Weights of a small GPT-style language model, trained from scratch on English Wikipedia: 8338 steps.
MLP neurons of a small language model. Each row is named by its layer, matrix (gate and up: input weights; down: output weights) and neuron, and shows model dimensions 32-223. Each number is 128 + 32 x the weight over its row's rms, rounded and kept within 0 to 255. Numbers have three digits each. A neuron's up and down rows have the sign that makes its largest values positive.
Before each neuron's rows, "fires before" lists the tokens most often just after its 100 highest values on Wikipedia text that the model never trained on.

fires before: ", ", ". ", "\n", ".", "-"
L2.gate7:082165111097131118132136125152172082142156109056124129126100216134118162102162154138135136113183112076181152186101095050154139167108128117164080106070164128117113186108158107191201155178159097134149186171144070149126113118122113130079138143137081146163202110119122087162134129133130156155131153156135162104101155143111109104132107092081139157072106075145115174096198123110075180151121063208117121136056115110088166199169157130106059129154140147103140115150074131111148161099102141216151117142129134110108137073154105087184104087126159113097100082198152137128125104156133166098
L2.up7:130191140172159130099121157184119083095170148147103060128118131123134112149157115123139135157081094108082155167158087074176121136115085132113114117077073127092012120150097194172119135157148072178114134138134136142117177165156063146099128115132150144116193110117086119084189129181122098103068128158111104098114108094178137090125114118120070134152164118155144115094204119106137134162121106153051197104062169157155129138097188093103164082122115123137141128147090117105115154159181169168129084118124142130140167067124141081122126067101140108100122120151186153119160078124124181122
L2.down7:130172051118114145140141062067125171137061145175150179114101103119171164155102081126084088135120108126139128059166106180083031126168164146113135139140122176124155128113168064100157129110119137103127113150106162092082095121141173174123097161185125110143102141159096179123176166097158103154152154125123096179179161134152130082194130138165142125139140137153168124177094115145083156111157108078174114075147072174178141118146119134100104171153091178170160085083188185096158132135101162113123160087093064160141170105158135173136144150119099156142103135106093158132144161110134099156

fires before: ", ", ". ", "-", ".", "of ", "self"
L3.gate110:120162141091127125156148075088144086147137127174147079140149115166106116107123151107175134192137080126189110091075134121155090163143126165077143088124156139175143101112151134136123104133092117211118142165067099119124116134111123049121080139118140101156132072090131072187137145115138081113178153138162106093110131122141125080129062162122151179150115161082173065141107173123106116119141110107068149104086089100119128154096120107110123148082136097170170126142139096133124184146069132141164153186153149151119110104085128119142084134162181204148128105137163113154148137177107116116
L3.up110:103111121171122106087142050094062066127087144146129191107076093063102132113112143116106148153197201111115107143101137170121164149151135065104085044148170100086163128154168148087085099109110130113177144064154158095112105170124147157024103072167122132055124098131142111113170091157194141131145120117126142102089113085172114058187161137130166119137181118097182112138134129188123144143125161131110154125134117091101117176085130137143089112100103121145155194158172143082140121108119102114113154144124086154125090111126095116176100110110169143213168162098119131157110194135142108136
L3.down110:133174104143152122163142089145120132107101097161139099097119129152117133102076177108165138134143138123164115110180129149040104141148090129127064114085075194099139100174161141127170175153102088175149037122124202153130118180144212139064160173125132134092120143091137107151120092186191109191119182129136159119174103102170089140105138169190157119105104153119164186132175115162189132098163108115108112085148156109063122125147162108137106144098083078095115131178165130117145147138122077146102098161102108175136088096131174115133188075128138145138124106132107140141092089107112120181

fires before: ",", "0 ", "1 ", "; ", "–", "| "
L3.gate34:103140154106140122118074222113148115102102108084107106127110150117157173080162126135149176132181147110108121150150105154136190184074091119120111098105152100108134142100075111152137127199107146144144113091137170118132130120096156097141082088131132117101113144151185143136111076114145088120113129106133158126175046132150151161217133085124171147104118087159138095093092081056097116177087116118158154119121141162139171119123176096132193129143132152107169103193131232159114117170157169185151097088169127126127091135136137146167097072068127148100087121120165100099140045127098119115
L3.up34:104114181143146151192152174130135147138095181104109134104147145096122127198139146107143123091122146104096152162115110113100174082101054039127089165120116088153111157104086164120156161119112084121140127086131203107148105128144152091116112149167094119121052098145103137169152106167146085115160147155119132159158099127090156060220118069142149109104094185137135123146058144121087141145099148134162081144115120105088170109147116116091088120139164157108143195134120147127140123100160182114112100172153126147169131127154174139115099080104128076058171133122104135113162136132148108228
L3.down34:164060168160165105166127100152117165091125199198170123117113137185117178151108181126153158155139115143054105138142116119120136173170170105089101171069170209106143155156128150110118102128126081074142129066134119108073156156134122110134084125137125106123172064127118186091175127136232121051146091156136099103120123070128078171159120099177130115072157145086101089127065151114113099097191147090148121100122143118078124136110139155095117121187126099150144161117127123169083128150153107101132164120121133123133123096137163110143114106107133095140149164132092165122080149141140160163

fires before: ", ", ". ", ".", "; ", "\n"
L3.gate24:153203075142174143077142109081103111114166164133135109111147148103089140074146181127137150109135150116193120105139099156126103203130028129157086191101124106147112117074117182144161099127148121073123123169172101191114107107119130136098072112121095136131115126155068085128115088177104152105106131182133106104126159073139136152149080114114157109128098161108129079143083120091152131116079148166166160150150139089122127168105164112148123130168157098153106158128122198167101094167107106087115089100107149115147108109125167150147092157125125109110193100170130081122159129112121135086
L3.up24:092151140107147137085108103088130140068100160131131128128128109150164118174159127212142071148124111128094113099155074119127099136103139132159079066105188111122154078140166159186076152102166097172134124131203145091145114130196030131191128089147128091117062149124164127116144152077136079161178117107089104121192154147171100079157124141102094146140102102096101139169119123078077129099069140113134188071100110126130112155145091132137174135139157120125093132131079161105093128164116128132136071115079128124151121094116139152124115094121135139074127152155167154100116182115146090190
L3.down24:156091118184132052147129130190155151139169123093162138117169215117137113083102153100106080074154112180148178154162162128160088132139094105101151111177080141140115133158133127095189187122117123098116122128097139178079103138097184159108067191119092124178134115080125140109139131160121144087110117121117066110126114107152106108079107103159145087128127114111150100108122166149133118098183053131129121133126164089083123124084180132161146130141138099126093099127110116155122137163215137132121108139140140146158104148205144132169126114092154105149127129157165159138099099118066143131

fires before: ", ", ". ", ".", "-"
L3.gate260:090117140140162143166126132127149112103200179138159088088130022122132140197075115081099141175160097127159147094115131077210092161157116114126120147065094142111083117104100132103129147154096109128146105174130133091118110110121111097152156113101170126169131128138087119146114117133153158131173145181102157018106114092133127060106159129121085052104142158161128135134121070105125147135150096145078072104101153153167133156160158048140154125131113087166208136094101113157131135141097114115139091145145156184137133176146171125102098064116145126144164112133098118136132145121167170101
L3.up260:084133123082120174156127154077142116115175127170147119172145063100079122214106124116090074173102076077147216107144070085162092135117136153071118154109101132139140085090120151135068198134115121079109138114079134051146126104084139088118145087071154094155136119086110125140099081122187132188133129136118176111122173072161094101158131122161121093089145123146166150175155140116147131151158095163091073137103116109149135110124122090187154142153134149165136166141092105137131148162151141131132086152130166156135111163149140103119111087119085140166155150131127137177127113132157202132
L3.down260:171166174148101170104086134110136161122100094122081154126124172133098107079149098108109171143134090113142076123152100139091138139077066114136087151104126107103137158152155119130091111119127101058169113167099157144110163155117115212131089144157126189131143131173104121159129156161152073151145120079124206114158170118136139186111154105119100123129164126164172104152126112144200169147129114107177122106187120135126164150064188167148112160153120160093109089112150094164134153076144139110098147078082081162165145125086123164189152099101153155116078102144157154111074072156163071148

fires before: ", ", ". ", ".", "in ", "\n"
L2.gate74:142120115083090173168132119083173132095136114158157156096115118086118129082108178116165098147109101097183077110121144139174149155184149146129104105017154148182138102153147115147137138057130145183124095150114120175110213156101079085124137113178100144137168123196080107106099134150129127070071082124138158174116146166144134167147096118128141053118091056145116133130131108105122147123102120102146136117138090114116135154135130078094170086126130120148169131128112215124092063153190160175144138112110161090159099109145136060155113129098124096088056057150145137124074188070183126096
L2.up74:158104090143111064121140118165116125165098045094113128112143159075108165105163087124129164117155144068185181131154094169103107126074085111118060135168153146159109084063183135115159149112138146085125113140108104097094108154158129154109107103109157107142120088164101097137144116162100123157167145096136053127108148096104158053123149084127140101071119140122179155127086173125122129115140091164139123085156080094125162150114155184180122083152152133140102102131105105099162185125036121102109141095147104193089174095111152110143118128150071114123207103160124161129101158133141113164
L2.down74:167129116167162164090178070097092107206064124130108068136124157110187161116186103141107136157164158092091148132154129145142073134097099117118112139227106114095136096072127121120117105155111107095182095190108159098118068122181180178115105136095134107146085103098089108107184147164107123108182138097141091106147143058085093067124163094108102167109153162084130110139132147131176139151143119145138137104102109118187153170082140173108112099120111091096132079124087048143140193104066142124103161106150098175131117160089084185108075171176122143138181114150094155152146114200119148159

fires before: ", ", ". ", ".", "\n\n", "'", "d"
L3.gate897:170133146138140123192165106097184131096148114140061061171105128103161136104121141104148121208074122117169084132119140144171120142111143118114116139104143101121145128059074152084078167135181133138130200148188135119177127122140149141089136174106114077108139063142106193179127107105128142124140089126085091082134149099109102102122130057137024120124182101141107112120119134081088108140165094102039121126141153131140141122154156159157161117158137174124131110044162112125079178191130133113103145148088115119120128055139182162166130118150116132141112132132170184148119132111128145144
L3.up897:175095107136142153193150123152112103112146132169146089103120142121075186156125112143103045112103112102101094137104165149092123127106104151135097134165106100179191171116148123165151180127092181195120112099142131133097099130097147116107189083062061090096169129174160150176110130117150118132081109090057179107123090123127165210099147125083167119125094181133105118147147097082110102105082158147151085148063154123131117113083160196155087104191179128118078109086087131142098165107134147147103110151182135150146130220120113161044183108132125158122146104071119109132176182170151145143
L3.down897:131125143150139086162115103140180196148163077131140110131078134137109122114153137155141178086163119179170144120140089166106123178122122188129073195142125143113091108180088129079163097119157167132210140170069116180154211151114091115155158151125117104158143138113083113084123167133121146136130149077146090162094151133145114141110085094161079131112106135153196112157062140086117081161103137083139169108131126140194149195140163147148154151154166161150117097104110145123100104117082072150101115087187107195128162109161118098110119144106192059131120089131118119143082142120129068123

fires before: ", ", ". ", "es ", ".", "es", "=="
L2.gate31:149169112124127122149174130124144114103138161091121121158118156119172098096155184153128098117143095138155086094118084096117097115173131191142078154048105134103095147173110183157158165127120156142118115123156140129174146118173161171124043084154167140175101161087070097117109098112144166108103106124124032101114102146096107154146130129139111140152150200131092105149121079105166194095140069204087160167151116080136167119119185142103181113139178187089106162163175182118069115117061109165066129113126146139115112137208184160178167090106080156111114097129167173130062166134170131064
L2.up31:093140078168171132133144084138147119134161109115127153124151178162166112123146111166158172143145106076123087153137145126144132081106117101141107151129160154149147129145130161109128088126128151204129160148152111137064196151157122135104109080131093135142111108106081095127115128150139197112161194160110146076107123131186126049152087137191122093172113149113098133085124166122112155127151087141149149147176068128108169112089113124167130090145083134170203124161103186088088083195102194157142100106161069182142081155136135052108116111175048152139111111194166137119136131113194136133
L2.down31:184149134148148093170119098139146099118130128088168139112151118145149159120077087129129105113161131129112155174200180158173157118079160078116127101110099157183128146137134137097155122152094202151101116111133120177129135103132157113121157085185135127120078119161073106114144091155111100142180167144143103134083146100159097140083084109129193099118142140111139086117195149108135191208083147126141069072047122130161166063144157103155166146115143071130110153166093144174068136171114060186066151164131161111139119133103098125143153144182115163177069090112101134145174130159139084131

fires before: ", ", "of ", ". ", "in ", "."
L2.gate640:094101095155098106170182121128129214141134068047111120161120121137090094102115145174164085157123105139156117096109142100157104143150108119134112178106126132160085080128102155092153107172154129102162117102158128152151151173119140137143148138061132089115108078069147210139147111112115133167134194143176111110117122155155124084113049117173139101121130125077115137118163115092128125128128117207083159174116091200109141139171202107117147097133094109115177156104128177172118107127035112129163051131107137115194123099135105115188139211125110121137112065127104182176118151094168157121
L2.up640:138107159189123100150141102124222160149140033103134157129194095168072088212148153111181107126129078094144142082154136110166203167119109111131124119131145067131106120136156144054131163150136124106204100149136099200150152172102125161150162150113120108125078063029110168184139111159129146151134186105114131140146122142164030147108103109177091093132137078127125098096195089130119154110104160132157134169139094142146150094130179149138110114167038094096169116104149144156156130120069119131121094162104129110165114092119110091131132163107126092131098113138136093114126103063169108110
L2.down640:120175069129167116085045132133171103136125148137082110158139150086100112113109126170074104148125173101130159161122104104107156107116143109111142146056110229092153133167143170124156133119157146095118173116133123098032037083187116106146083082186122133076197169153158119093142101096089116127134136104166101125152104137116156157167065154121162174168075106132089089112132171168110124145088172185115122160181153085029095174152100102151189125104111111164108154094094112127117110153122125118106124143154116163067113124179114153098112107133129119136114098122129135128172119110117131123

fires before: "\n", "\n\n"
L2.gate549:125188097105105130115186115075117190087217096110156101131138085079131142157123131092197113106069047084117118122163158157174109103082150149031157134129161093116159159080158123084070124084094095118154171109126104115095139098128158180124157169106135123125130105144083164134187162140168156073084110091126113147136145138151131130136213111082119118132155177151135112101101165112128153095115174159115109099155138096119117106207099091145166130123129141137156132175160110106169170167117125164141181170054124097091159180145107123130091167115130095071170097167166115163189116115096135092
L2.up549:134108172139189118123154130173061130073120182095097112100070096129178118162138151122172149081095099143090164182195103170139152064114165143067133144138104150154125130081102161103070140161190141144220117116130131121086151135134129101085185116081163137160146110125158113123168198148176132101138115170120146176160125152143153079117071099153133085188140148162122201216155172145133066173131107108112129131125172169132113104120138117088125125137096149126135203105115097158098171125139131115162103212154149122146120128124113139175112087129124124071086170058153122134132068138181103111
L2.down549:127111072158105117144144127134255116145156183161106108122177104052073125136045125143077122072138128107136047142092083137163106159081086081138123125059139107151073133102129112095121125118107030158144111159141143130156109034114144140121094149109111106104137104085144134176111121085110108104137128107180164066163140172155133195087147160114128116197113035094133124121148138210124143167090105182144107110167126117171090125118122134111129094167137122138152080141074153136137109132142139129100141083121115178102126178101110124119064142132098148113197126097173154172158136157129126115

fires before: ", ", ". ", ".", "\n", ") ", "ham "
L3.gate131:146125099116176103145121175077165147103165137135117103129102120123140182083142135100073154127103163166165116189118131100138032133046110131226141122141090184105147164149123161104114131122094114108182127146098122126093140149071115108120167155132105170122117138097137150122110169186169167122113151079146112105090113128084157087115107126176119065150081160093138110159170148100229110142127099090111124134083189131139152087119113112123120165161118105101138183094119140151062191110158116052108086128101096130134154159209116112115140157119096099162159149149133137124074157092126048083
L3.up131:092090164134127117131154149045102107110113071100164124063152158121135191157089089123082078078100181128169158176121170128119110139126127119161089135175075192137155182147172189099144144141154113080118141126087182128091121148105145085136184114115078127141076071129125131133096163200160144188085107067181092121174103106068084155140172107106119128152058115121124141151181101153159147154116135100074122112077143113123156073146133108091112088121102160114184126141119150077053115116152120111117098107147093150178080134185097165164115196145073140163124112179142155111130162066121097101
L3.down131:146146092148143117154135117186147053147145151123114100140143164167151116123116127132166100146156127060127117098151129174146106076105123097145096110109158127147118100198114108097166168114188126164119140141087072134160130121098136138165063137106140073132175171161170168083178082115107110182114131154175174136184160119174141116150055126121122109172146081121067145085157134149087080150156121160120121101155128114123106190111154163136137166141150109148101103140126151143186198100111149154110089107126155165114157153119115209127114131142188076073098086077114143167173082145131133218

fires before: ", ", ". ", ".", "s ", "'"
L3.gate755:135118129146088122085123172079113183165195099078117141173079135085133129124128185157150118133117117123145071124161139085136183120086133100080099097078103111142136192110071103128148131173119057137139109125092139114190105199077135095086109156079107074082102105068179121135108156177102193133118091109089146118144109151121116123130109126126141162153084134127149126134094073108140172136116094159124152121155075098077137095141134116088157180117139101091140122144084128116153168126151141123131110155145206100090180119151084119117112109148138129083115100058107190104119154142109133142
L3.up755:109146175142092140110117083124164128158220175110140110155101165080100085159153181153127101160165165100116125149095185093125134146149078160128128145118098088142133148181090142119161179131106066134122139191078168149136180085135129135105174128060102108132060094128107126117152098166084142085121110149162096091123134111167164119115113079120049161187040182146116147126092163112080112146120094102125155105080145092121095122098151189101147159136122154081126131112099123133099128160153127104148125117137110129122163148159128128043138084159098074076155113167142037099108103166164099169
L3.down755:144081142095144055085094053157161073115133130178125139060115168190140148062134094122120142128163077163110151113154132190114112156151109123193094143077121156146116094148137154125096165126138111132099139106085182103122087157119120131097109100146141146157154109149146105133147032107166128206145147146158065096141123161153080137173169163156153113076136108142097115132167106128079106117151164142096163204082133144178138174158131201163178177185095073138101154085140129165108130081136162130135105154101112169068121099129127170121137082141141166162123148171181129108097140107114122160

fires before: ", ", ". ", "201", "."
L3.gate833:133168107101140121132115103084172110118139097118072173149088097143157168094071147138144133131137138056147111217124107066142105132161086131109158121087206103161136116152088144141132153180111096106159108204147116143164108103108202170120105155082111055115177090141109157154128045147139110096119064144121110114146174129161133114150101097128157106080128132113092097086112129089116105097115117049117098089137126170130144152124137158096134098172173058102122151209153100136081102127134161094120099159149159112102133159156170160159121068163071157141080158122107183120133085174150140113
L3.up833:161062088168111134059119105136125126119134146131082159139141089112166079156116167080096136170092138145129117099098101117153135170171145083138147109140176100149133156119185130158153138108173174150126144174106170173131165156105129154153117183175127160187118091105095115160129130134184096144132153086111103151159151145115143190185152104125119153159154131090096082112192122132121124121108105173057104104106111074071126089039159162190097128138103093136094107107078112113162100144068154186089154131185104197149093079147128106136136074144120139156152101118114142133079184134165150051
L3.down833:139156054137153171144152059141150138124207140119131172150059144124161105166151126135128112142122089184178109078134093109100087126102129109137152132120117070102109098141101109134160126145077147101151182111119101117140060113074147105132109142124145120078148108127191092158126156117082165125120151094109068052107113206134138116141112164136092147109118160059146174127192198128135148162138141151120140114123098094090078134103119165087114055111155123104082165136113115148118148149080153136148098106199192126110137130162134125138157115091147146186175118079132069184106110131133178077

fires before: "\n\n", "\n", "°"
L3.gate738:128130085133147163175127128110150157103111113174066158121154110111116132150139106110082059141132065172099106166113153130180111143078146070121143160117101155085158089128106128156162124116177101153145148124115120130113180121044123128147109091102095103116153115113062128078084088141106170184170119130072086187161097147139156116110094157137118136146091100125152152109167148091085135097101163125073110133142146114142101141192136085093254118207138068076140101110160113112167103070196131094122158141116159144100115122191137129146141087168134172170145143063167126136150129172090112112
L3.up738:110088217118140174132138122149135092042168163131110156140105171108162093134119084128129103175069071164122098158167143124182118123088158107097135174121147098099117178071133128140183139102118134117164081119104075104115172136168139124135131140134135059090139136110194077158073129069121143119158124122117202112112143130180138162148189139137163142160134121105101115144113112171144113106141140132176123126079107172174156089089102144081139132091125143106069079150172126128066168111137121112104105177072085191144132140166138131114121018159137149130138162129103131150138131143176150123
L3.down738:091159116093164152143121153167144136058089104104112102116085121149149121120158103141133103149155103131090094076109123144127166165147156074135132091218133120121169099134182142122158124114154109077104085153115146147124156131115098173194109122070119104177100127130121144111183097134144141133107132070113153120141092114159077130174097198146125121107086141171127147111117097183103131129150147089070153106154173090143169119171173121133138139177131117060171109114138094168093097120160171122103137081111144196154098177255113071134151097107159102151155148157208142093173119123137076154

fires before: "\n", "\n\n"
L2.gate149:115134109111148137115122165183105147133086130144074064118150109122072130134161135089119086116145117184152113130154072173090177114101104141132191124191168084168131154116191092165119138120129128147086088148162085132131106107139138099158129146145138129162135148081135113188166195119118111082197040152123129125145081135106108163102139135133200129118144107181173147155097160110145136093073119125125129113164173185112127166143128098110108103106132088145149181166172146155091122130099047162137094150183133105085140072137103117162121158144145113117163110079163138153130147188128085165
L2.up149:079130141139127116095153142094102188128140163145139105113141091123104152193091135130146106184081148194171134137127128151161098105104189134129125140255110164113177100093183122137131112171140109161184236134156071145135117149211101135149174127101098128117141129203127138157139125102095111089110165151125126105053109109167137082133134099143166082120159123154115089093142167145140094098174153111155134142094157142105143091123086125132120132108137108126132153078075123107159134114135063143146137173098101155143117120068101124090191127135084172175163175126127136097149076164141082160
L2.down149:087118123143137124113149055137129142160141153143129089123151089081094091144083126137150089109087112157112118090093147161108111085081203112123118147110106140102177104084183098113117140095076119127142197112153075118121122142173078155101137134143126093086096116165147106111156127067080105133080143096154127094080131154187142130073142053123104122098141141150127103141137150117134146123208130172185131114025151108148163132141113110131129127166145106082107165109086150127169162098165135124108118170119146120145155195126112110102169112146108168150121169153150102134142068157175097075

fires before: ", ", ". ", "."
L3.gate400:137099178142164108117105148157144147137141116122118207113153134108102158131171085091085109104116172131161000134199172119165119157102126140125161188095175119106087147188130137098160124105077100113145162161120139160094061114160156156103140070116106066102140123101079118108122116118171110127124065073142118149110130130106108107182097073122144090063112116136113176140117153128158134103092118099135155154103183084127110138141182095163169071141143152112112184092209183124048168127050103129085204139131167160126141122151130138077095096075069089129125136099141114117151161117116145109
L3.up400:135149060095075168126169115099104155131117165086109116124106145095185130094068176126119152150137146136174159105129147074145089189155084152158057116083146141124163134104092166139177181136163130087111145106157103155138145178090085099122128111117140169108167096176132163118132146129098090098151120152113139133135164201146158119175092081142120109205102116102118121093134081106157108133213131084093121155084162152147148162113124048120080112139143126161138116159088095120163111187101148151052080152104105129198124116130166146175148142104140152171114058151082131167143109172151190087
L3.down400:175109150135157076148153140137155106107151105123135138137121140126109143100093126137112142152106131170081099183089163104164115122139052149102162111062111128157110062097142115131088116150173142143071110143109071091163153130078182103140092213089116118151093170215151157084147089131159211128118201149042096157148097102153070069147111123114124123161186145111179153121189141094153167114103086131082157116168108081061093086123097172116096189212146118157138084115141115163109069146123149113155126105119112074120116164087069089152179187164147118126144119081128147157110078114128127154

fires before: "\n", "\n\n", "s "
L3.gate178:079075135101164093108135065128158159121101174087130126097081167109147116168131144130105134115137091117124152188075096122146179099123134114118168115166110221141119100140174088130137121103088083158090112097139131144114096112063186162166100139128072156118130125137083123091130195104054157118120118117129135126117138154164130120137124145130147146194161153119145087095137097151144106106092121161144082151145144161141130127116161168107147151082134118080162122104089150121153122111136065175162122123114119081083091166191154047130120106183176146115118136095170110155163177188126159164
L3.up178:124131118077129110103134119166088119164118156111155150167168116122131130103112133125076101130134101130132054163138073118135088117126168109103117122178136080132089086107159098070082100144113126112144071166113044068121176183115116130148132095034146163043076171069092181102135119118102171148159125168143124107114115110170099123068127182129195152127123091098169089079086120111126165153045142115136170069058153113136089110147109106117098066139131135110077106111123138152085130086121124106117072111148092116177113162124113092139150094103162200094158149090101164130143052142183155128
L3.down178:099085199159164121141160087156162114163118115085103114142160134079162110160129093128138115101092143121100143139089136147116110111126166077139092135126155173134095114144113079096090140094139057152152177153158078114132101122155146194165120111157082157088087154112125108166125171087127162198115049129173142134122165208177090174102166127155155103119123145097121133080094132102119101146085184100120146118074181122112103114186146085179126153163107081120143140107132089118147070078113180149123125126073127189106103165167137110096170086115107187118191107153122123119139156200148139066

fires before: "\n", "\n\n"
L3.gate672:049144132141064113155105132094095114133131179122148143129161128160194144075119120122101123110090161160134108181085124120149119163034146092109138121154145128102130141168126136130116124224093103125176066105136132065078102100122124107155133144055125100079101092111100140121194168103141197163106139143139122151126083074109095092095153142126129100115149134052143095184114134123164113126192124138071110176092189117135091170101141111120178126117109088130054128209119166110120120122174111150168136132106120161137135122083092123158042135130158132143181164142191129118161119145177103106
L3.up672:145098164112130122141148164113134135137103111089141167127101153154110153170088053158125172126148130134097063151138132099087177080086095113112114091081194141128142086103175156173130089121137081139146111129100062164117108107147106180162150098198122168136094087118126166151157110081164175106149114130129067045102125110115165129076080111119160126121145129113085126152155167153102075089064087158147146125116073102090138167158118126099190139138182149134090111135143072127148089182126109129121161127063116162087147141188086103087085099075100165133158115150180135125147170177158173146
L3.down672:148127133157131111166128079202168136146100110131128118161110132112142142140170075142180085165127153135114110151087155139131097133146137150119138120112107172111133165124204066140179106088137104108084167132095087136125159143071145169092129151173184107147108158099183124092124126122096128174140142115131098189162118154149088137203128129125169116079118128125110069127104129167141136202062064107103162149174104124120066130129090067096104198140110130128164045084131096140126085128182102144118108130150079110110085117158144100088154163109127148097107101083168133117133171146063143127

fires before: "| ", ", ", ". ", ".", ",", "ity "
L2.gate121:132167123131163177141111076126128139134107144116095130140101129113160105126103134105145170101134139086104176140110130158113135124050143074109137133142103110198116127150112175140131143125131146145173130144123152112067097105160161170105114068102169133091163109116145100147110155112192133093156110131133148130117138105165162099189080103183166134102117185145142103130145101140128185100161083134088140157124137088145177155096082150094186100185131108093119082152168109096083161128082106178152103043170124139107141113164181147138155054135055166136127079165085128164140198147158090135
L2.up121:113098096136144169136132140131148170093121127102092175148122155136101093128105120065143113077124177179095116148117142146075092087133097057159127149104182107167102087160073108126111169107112177198086158128136131121123147148146066117066105067185115105131140111128206141134147134076137126107149102116172156067163114151147088066172081166124102151120209196148112100160099081103098130115100078159093134173133166124096103108142092186175142118134209142157109138134099115048101106168126088146139175103118096132110092126172192158162152129116150133122141129143078132151166161126133090121
L2.down121:126185127112155125159109165138111127108120136159101107145106142087219163163102156152129141114091102128129116098123155166105146175105179114122121062166125120144125135158118064149159157124176144148134180098143125115075138159181149128130091103092122146136161105080114161128130150138209124139089058133140153149158117063217163072102137102135183123126114133125160125046177138063094118136128108158107179090143159120098177146133125173101151120158123152072099148133127116162132155088086099133081091111065095150119158098095110171167159045117156083113154094150127155147139119178142097171

fires before: ", ", ". ", ".", "\n\n", "\n"
L3.gate706:110110156064138098082110111100056143130140057134103095138080134137130151147076132120105104172164116079136084134122126120173122157138091089142134123082075148097082100136111160087153181128116104190183140092118070140146142163149082146153159156149085077140115070095074158160152155126112137113110061149142110128127126136139102112070163122078079134149164141128170121077180078106194114089163132098067122112105147132112043143115185103091127079169206087109069140150111100115125115147158160122073116056110135078159106068154105109170144117063126101133175144186154111062107162098098114115
L3.up706:132102173063127082111117093158146096146177139132090129123083202163139172173094112106109111130156124124148103101174130160190153091115118155174132117156092141101118128128144177140174123117120166195114152149153069181106122114132083149083210122155107132129121139104041116084163150095120133153094099174130078111119141118077113113133177092125120091148157168118143106085098128105159135083159135137110147119124116156157104140080214173102187119158170110141128127101110109087142180172198138119131045154107135139133185155153127124109123063076120100104125210185121187159131099126088098147
L3.down706:151113105127108176151112149193182098139141206127170144132140110099145099096143138168146163093109117123137137123097150085139088134129149149128145106000153111164119169159205115177071087158183140112080130156120144091136123097122117178150135125106165128128093160125171102107118115132143122155132176146150114120179135141106136137139067121157125101088130123088076115110121158088091165100106206154197106130185140141151160092135136167173154161144161135088117096112057140133155224161080110126131131161177125146126099168099131143103157140152142099129121140070099176144152147143150158146

fires before: "| ", "|", "."
L2.gate377:148149135186148142150124069133092109102091117043144141149102120148142169172143132127084087100200106089128157176144150114111136147136116076089230103134098131149143147139095097122190081195125139068086106129170112128149135092159130121093122166190173157152129136104133164101140163092206114157083120167096127116140213171068091143108085087147191127130090109141112150137094109103134153148124153085122156130086135099140149135120154088160167134096157116142187138099138107155082128112134090124147147154171112132150157127187097116114146118110141198088158142178098162052150147071107148233
L2.up377:103103139128178124132134124110118088099090182167088159189161197114138096073225091082133083116136120137158096114094117206071133169193130185091099137132121113124098142140130115172116160093106085152144136227112174191126120132139125128142086133148132119127118060126167120128084175148126176159153127164166157095129082137137135089140104185154094108080172180134143118123129105129141133147162122087114089156163093160101181097054097090078127130080153122112156181113091160110090151128142136114096087101152127144117102084099130079135153085100131033115177124121134112119183143135144130170
L2.down377:132128139138135140146123114109128107106129176082170150192058188113141074177147201176134115111135089110120156113177143071123091103126115141150145067098158168133130100145134114086147139129159128113079142146149102094186155119161091142182151166107074124088087129097106130110093108114198073199071078165118098122111152179107192116180157105086143170225083172199077144099131148079105169119109122089097136135139148149168120131124187153130206142093150079117098085126121135117147135093113129167172083148107086106129144142145185166167169171096133117141116151137191137120141134132118135169

fires before: ", ", "s ", ". ", ".", "; "
L3.gate463:117053111053133109128167082113184126038156089126133126126117159118108121137129118163171127061171121079175109102168063161195130144122105174142106085140151096160123124145123129125174151094078127098169168133209133137121199134131105131099153082091146141140125151121105144181110146149116080140069116120089143111120155109027113106219144100103117163147146135179108131120112148149184120147100161105121187110100149139083172103123099141127157075118135072206083185084083117077146116098121140185115115124166119199149150112142126137143124201125099129114144132141137107134185119127157193166
L3.up463:080132121086090097142144110083143077121146102154142029117150110154145118152119106106137174117202128143141103059183099096109110102128102188184131117179133108163117145113122104136141176134177078129185164174130139173106106118175146104100110177138132074139150123159125146096191124228088096140154150096125124162142113190110144094165137155115091128126127155113121221082146131150106100210112069093155145106154088140113096118105151127113099163210132127113117057142155109124141124092113114174155160111181096153139164139115158083113119127120085151104107077098192113115065122158163118156
L3.down463:117112145189121133102125144182080147180160101163083138128128133098068100090146143107165115147125107116129178145202083119158136167126128094080099158074083125073140097118094078124116111094121114087101113146150057164131088155129125161093121114085107151175140113110167094074191084170142173097113131139120132111172136110191148155140095142147155131163152127117098115138142127149077106094085124189121061140129114117101136116099163168098145164158161136152118133159140154195064161162155166117115093119086053111124122101181132106164138188190128098145176121127107195105123143169106105178